From a checkpoint of a small transformer trained on Wikipedia: width 512.
MLP neurons of a small language model. Each row is named by its layer, matrix (down: output weights) and neuron, and shows model dimensions 234-329. Each number is 200 + 40 x the weight over its row's rms, rounded and kept within 0 to 999.
A block is one neuron, or neurons of one layer that tend to fire together. Before each block is what it responds to, as a language model described it from the Wikipedia text at the highest values.

Responds to: Collective or quantity nouns after a or the, such as series, number, team, few, following (usually before of), plus small numbers in table cells.
L5.down124,150,165,141,221,231,212,206,201,152,158,167,171,264,209,181,128,183,199,224,186,247,256,179,233,229,164,123,160,152,198,220,202,196,241,168,176,117,170,186,197,254,278,160,184,161,195,229,235,198,238,198,226,138,128,246,198,119,242,192,178,255,224,244,224,201,187,158,202,241,132,231,183,143,221,211,210,224,251,159,194,216,170,226,150,338,240,189,208,204,162,141,204,241,183,141,210
L5.down390,205,231,210,210,227,238,171,270,153,113,254,166,229,238,101,221,182,232,132,259,216,125,236,148,208,219,145,215,201,175,212,167,228,158,194,138,200,201,183,231,256,217,181,185,231,136,184,163,218,143,108,161,177,237,182,205,214,213,244,210,171,192,243,228,168,217,246,217,225,141,258,289,180,199,187,188,178,145,179,225,147,149,224,244,243,202,227,209,99,251,131,192,191,183,247,199
L5.down829,182,217,71,220,127,170,231,188,223,206,187,210,179,249,216,157,225,138,162,232,247,238,206,180,195,250,228,156,227,139,237,254,187,214,164,196,135,192,235,243,214,139,228,194,234,188,162,217,150,207,154,157,200,221,176,212,138,255,169,174,196,207,203,205,304,189,154,157,228,197,271,147,248,140,273,199,183,172,186,237,193,175,213,227,111,216,106,248,160,238,193,265,199,184,175,142
L5.down1576,203,265,244,225,183,249,226,210,202,175,237,169,155,238,229,215,212,171,229,155,227,225,116,154,207,272,213,143,239,184,195,253,193,219,191,202,201,225,193,216,239,218,202,124,191,289,131,180,251,193,240,198,216,235,188,257,187,232,281,243,216,185,230,182,181,180,171,232,187,302,139,219,202,207,129,169,181,208,164,241,218,191,131,275,227,270,167,134,211,245,305,224,159,153,204,216

Responds to: Four-digit years such as 1965, 2007, 2021, in citations, tables, lists and date ranges, often after "(" or "|" and before "–" or ")".
L5.down268,150,192,243,263,130,185,209,192,277,268,171,179,214,190,194,217,188,270,294,234,233,196,198,198,193,170,211,176,207,247,191,183,215,170,235,208,258,229,173,179,148,204,172,199,239,180,149,126,137,265,178,177,186,209,232,240,274,210,191,172,160,273,183,221,272,202,221,227,96,267,227,193,209,160,235,204,211,209,216,274,204,136,115,149,198,155,281,247,182,210,139,254,227,221,201,187
L5.down1006,204,283,234,156,199,239,183,200,182,188,188,158,203,208,254,230,196,228,210,210,229,164,201,199,242,148,227,183,148,173,219,154,230,189,189,170,225,215,182,226,95,217,168,181,243,177,223,176,150,210,162,269,155,239,174,150,177,198,152,171,232,222,232,282,182,289,183,241,215,155,240,197,132,186,218,201,173,232,234,142,172,191,186,164,191,220,236,248,148,168,153,226,249,177,262,224
L5.down1548,165,190,178,214,230,237,208,217,151,198,182,170,220,228,155,100,136,256,195,272,206,184,226,160,194,243,221,221,139,183,88,86,205,236,127,234,257,165,175,181,170,250,237,262,228,134,367,192,287,206,175,196,162,299,161,194,214,191,148,240,214,210,216,170,161,221,202,229,151,197,238,219,209,235,197,222,184,217,145,168,182,192,198,172,180,183,153,186,255,269,131,204,190,237,173,186
L5.down1869,219,282,202,245,148,213,218,198,208,223,167,237,199,240,165,185,195,191,195,261,178,179,222,257,183,272,184,184,153,265,193,176,236,227,135,196,167,190,176,212,150,189,195,179,198,220,233,178,166,131,144,191,224,234,238,211,207,127,169,254,274,197,172,164,283,244,140,146,206,189,186,165,186,193,199,144,229,160,171,92,229,164,202,142,209,243,233,168,235,191,157,213,218,232,163,269

Responds to: Head nouns after a/the or a quantifier that open a partitive or of-phrase, such as a number (of), a part (of), several types (of), one issue.
L6.down228,217,223,205,148,172,168,265,164,128,200,216,191,136,194,225,223,188,245,213,223,193,202,153,161,201,220,159,188,180,214,156,303,250,243,177,248,187,275,236,219,220,201,175,145,248,117,240,172,198,238,193,242,182,256,172,207,164,174,221,193,220,131,150,211,155,225,164,228,187,239,216,206,191,238,139,158,230,201,186,227,137,223,231,224,185,240,235,146,235,173,218,206,174,199,164,160
L6.down296,247,152,188,208,180,207,241,241,214,240,183,232,225,191,102,185,131,231,174,259,182,233,202,152,250,194,204,177,121,178,209,200,196,166,196,220,177,166,205,175,83,181,220,161,242,146,153,177,196,215,158,133,200,196,136,241,269,152,209,222,227,228,204,198,188,206,182,262,174,181,151,222,188,164,180,199,207,230,120,238,244,222,186,143,122,239,248,159,172,178,151,245,181,242,187,143
L6.down756,159,234,195,207,235,199,171,191,290,219,185,174,168,161,233,173,235,177,212,222,179,236,148,167,194,181,187,249,263,161,224,213,176,230,181,257,236,182,224,195,206,153,253,239,237,126,202,224,187,221,201,174,254,125,192,206,160,196,198,208,195,189,193,206,243,222,300,176,215,182,184,186,132,168,188,164,260,208,249,292,237,245,212,214,171,169,257,149,195,229,215,207,254,221,191,205
L6.down870,223,256,174,180,210,162,280,200,144,125,261,197,181,155,224,205,173,149,228,247,260,164,235,211,259,220,157,191,204,147,243,167,198,209,228,173,165,230,249,228,204,196,228,164,183,226,181,108,193,200,183,193,222,147,248,183,202,232,163,223,169,155,226,250,178,243,142,236,149,151,178,233,259,173,142,197,189,232,181,228,106,208,206,195,227,252,200,176,183,171,124,209,220,204,177,209
L6.down1146,121,181,229,230,236,228,198,147,168,167,164,182,191,221,241,280,208,168,232,200,316,178,160,209,189,187,146,154,264,204,218,93,222,141,219,158,213,254,246,124,289,224,236,307,166,204,241,202,265,214,146,127,297,223,216,240,189,253,160,247,208,227,225,204,169,217,170,200,159,223,195,231,249,186,223,216,149,177,202,209,200,189,192,256,194,173,131,176,110,161,223,215,156,136,223,232
L6.down1504,183,320,113,299,125,151,230,170,182,204,216,161,168,177,150,137,211,254,187,225,251,275,88,213,175,255,203,217,214,214,220,268,250,228,181,218,195,210,182,139,259,221,173,177,208,131,214,207,204,212,145,108,195,218,216,185,242,150,201,193,226,199,231,249,218,282,192,226,229,176,274,153,211,190,185,187,182,149,155,251,158,178,148,255,184,271,143,257,176,199,201,104,205,126,173,230
L6.down1737,151,163,194,215,220,181,180,160,204,176,186,245,176,182,320,210,168,249,227,134,211,168,189,148,245,184,159,189,205,246,215,154,175,223,230,203,164,166,229,247,226,193,184,241,200,141,160,156,174,203,183,248,265,178,233,248,237,162,284,233,231,218,192,167,290,98,238,187,211,204,225,189,186,146,165,201,235,213,255,219,133,174,172,252,210,210,216,232,180,190,201,186,311,288,205,164
L6.down1871,156,138,181,203,193,208,182,219,268,244,232,363,238,178,210,236,182,181,182,191,234,266,169,258,179,220,196,191,164,206,234,197,231,173,230,289,108,200,227,211,290,150,218,210,191,173,276,225,238,225,256,207,282,284,223,299,200,270,151,197,182,178,197,137,261,240,272,220,152,246,154,148,145,224,248,176,117,254,216,233,200,206,180,225,200,240,205,103,201,226,280,226,191,203,246,232

Responds to: Four-digit year tokens in running text, lists and tables, often after "(" or "in", e.g. (1928), in 2010, Wikimania 2006.
L6.down428,200,202,192,239,172,213,163,190,205,152,219,184,195,214,200,216,191,242,167,218,188,169,215,191,156,205,201,313,164,235,172,180,163,121,204,227,174,261,183,239,312,302,169,212,171,144,203,159,148,236,239,174,268,158,182,239,188,226,196,184,217,139,182,208,177,244,193,162,236,165,165,245,246,152,249,163,248,173,181,163,199,165,229,83,181,208,145,243,173,140,158,250,197,265,174,196
L6.down608,245,217,223,153,58,162,196,167,176,242,154,186,185,193,153,223,266,170,149,113,272,155,206,248,157,170,166,227,119,199,228,223,204,142,184,145,215,183,163,174,272,167,162,213,255,169,252,186,250,175,260,247,192,236,158,211,158,242,203,293,164,182,150,196,127,220,234,213,234,243,194,259,241,210,176,175,176,290,240,189,190,153,225,252,170,124,209,220,206,161,179,173,221,215,181,212
L6.down986,215,210,266,109,233,226,239,229,213,275,162,224,235,261,219,71,208,200,231,206,195,168,204,201,164,189,253,164,147,219,174,273,221,220,220,224,179,184,200,241,175,225,146,216,144,223,221,221,139,183,247,233,226,207,164,209,238,214,142,192,215,276,218,224,214,229,176,139,189,236,251,225,132,237,178,173,172,305,183,246,179,179,203,175,209,170,176,226,174,188,232,179,167,261,256,222
L6.down1332,142,185,246,230,217,228,195,152,189,182,265,192,194,253,247,213,222,214,163,226,209,211,208,208,194,143,189,243,187,218,241,141,260,209,191,248,272,231,228,179,179,172,210,138,213,178,237,167,266,211,224,154,163,180,179,137,232,126,181,184,226,251,219,128,138,184,186,135,213,234,197,258,266,122,184,198,197,236,216,245,205,207,141,211,154,251,244,234,218,211,112,244,115,181,220,178
L6.down1358,221,202,237,178,286,188,132,188,121,268,176,194,189,192,224,180,154,140,158,255,246,197,275,258,146,248,185,182,206,243,185,198,276,197,181,180,192,243,251,137,213,219,225,155,175,178,227,143,206,193,210,165,121,216,215,173,216,176,173,229,145,193,210,148,179,191,202,204,297,211,190,258,220,217,151,160,174,239,169,171,126,227,261,219,133,129,128,211,188,121,269,164,263,237,252,183
L6.down1677,201,258,163,227,151,226,270,211,214,160,228,228,191,168,199,174,241,242,256,217,169,176,159,204,178,131,201,188,245,206,239,193,220,213,204,175,177,251,218,187,220,137,173,205,276,249,256,153,183,139,194,163,162,232,231,232,159,232,251,210,137,312,229,191,168,172,219,212,209,224,179,252,167,205,167,142,190,196,219,181,272,224,186,250,170,179,136,219,236,193,156,236,180,242,161,227
L6.down1709,245,175,161,169,189,238,206,244,239,208,116,168,220,201,187,178,210,188,213,142,146,233,200,242,204,196,230,194,110,193,203,241,211,218,121,195,275,234,185,165,231,236,90,237,220,188,250,273,261,148,172,235,163,258,164,175,204,208,139,242,181,204,166,253,229,210,208,214,185,172,160,215,187,181,224,247,190,196,158,221,214,229,133,132,191,221,210,183,173,247,197,183,227,124,245,133
L6.down1781,203,190,187,192,222,168,172,151,228,243,226,210,252,243,258,204,151,214,193,221,209,205,163,163,215,167,184,226,149,164,289,197,236,97,145,245,261,225,248,239,171,212,209,191,169,160,243,144,221,205,145,150,161,181,170,191,209,211,222,313,169,187,133,233,293,193,190,168,143,240,235,209,191,163,240,131,157,254,181,207,275,245,198,133,311,197,131,225,198,171,203,181,239,129,212,208

Responds to: Four-digit year tokens in citations, tables, lists and prose, often after a parenthesis or in, e.g., (2003)–, in 1997, | 2010.
L10.down1718,203,172,216,237,208,175,174,187,206,186,195,169,203,278,195,239,194,220,216,199,210,147,145,167,187,221,199,129,205,213,228,182,201,148,101,248,220,235,171,208,146,221,231,230,127,148,130,207,191,210,248,243,322,242,163,192,187,232,227,191,242,157,184,206,121,187,142,204,246,211,176,176,165,187,107,194,224,168,203,101,154,188,174,199,191,224,200,215,230,142,175,213,225,205,178,203
L10.down1957,233,179,194,219,187,249,274,202,195,202,250,149,358,160,198,246,148,225,233,201,165,240,227,284,179,242,174,237,284,241,206,189,187,113,197,267,183,184,165,205,141,202,276,240,232,203,220,231,180,242,192,219,217,121,149,159,210,157,173,266,199,209,221,164,210,170,236,194,186,192,179,214,237,259,217,132,156,151,167,172,184,191,253,214,168,232,141,255,172,283,126,246,171,200,177,187

Responds to: Capital F as the first piece of a split name or quoted title, such as "Fade Into You", "Fascination Street", Favela-Bairro; weaker on == headings and other capitals.
L10.down1422,260,243,213,185,260,154,287,206,221,169,245,199,255,218,150,218,186,205,247,236,257,279,188,190,202,241,216,128,147,260,240,184,212,179,193,122,282,196,230,204,225,181,263,228,189,160,207,121,164,226,176,238,191,187,165,194,221,205,229,178,186,260,201,263,269,194,203,117,229,197,210,225,182,125,158,183,237,268,184,186,223,175,219,227,164,229,130,197,135,185,174,152,240,272,180,137
L10.down1970,240,279,140,186,156,215,202,190,228,200,178,165,263,190,140,167,220,231,198,180,218,234,281,208,142,256,222,234,224,134,236,197,174,227,228,155,242,247,261,221,260,271,146,262,200,266,191,169,243,139,185,249,169,261,103,200,159,225,227,244,198,208,156,177,111,209,189,140,173,159,283,293,234,199,129,267,142,266,143,232,241,184,180,202,156,151,185,195,196,236,203,183,172,135,227,254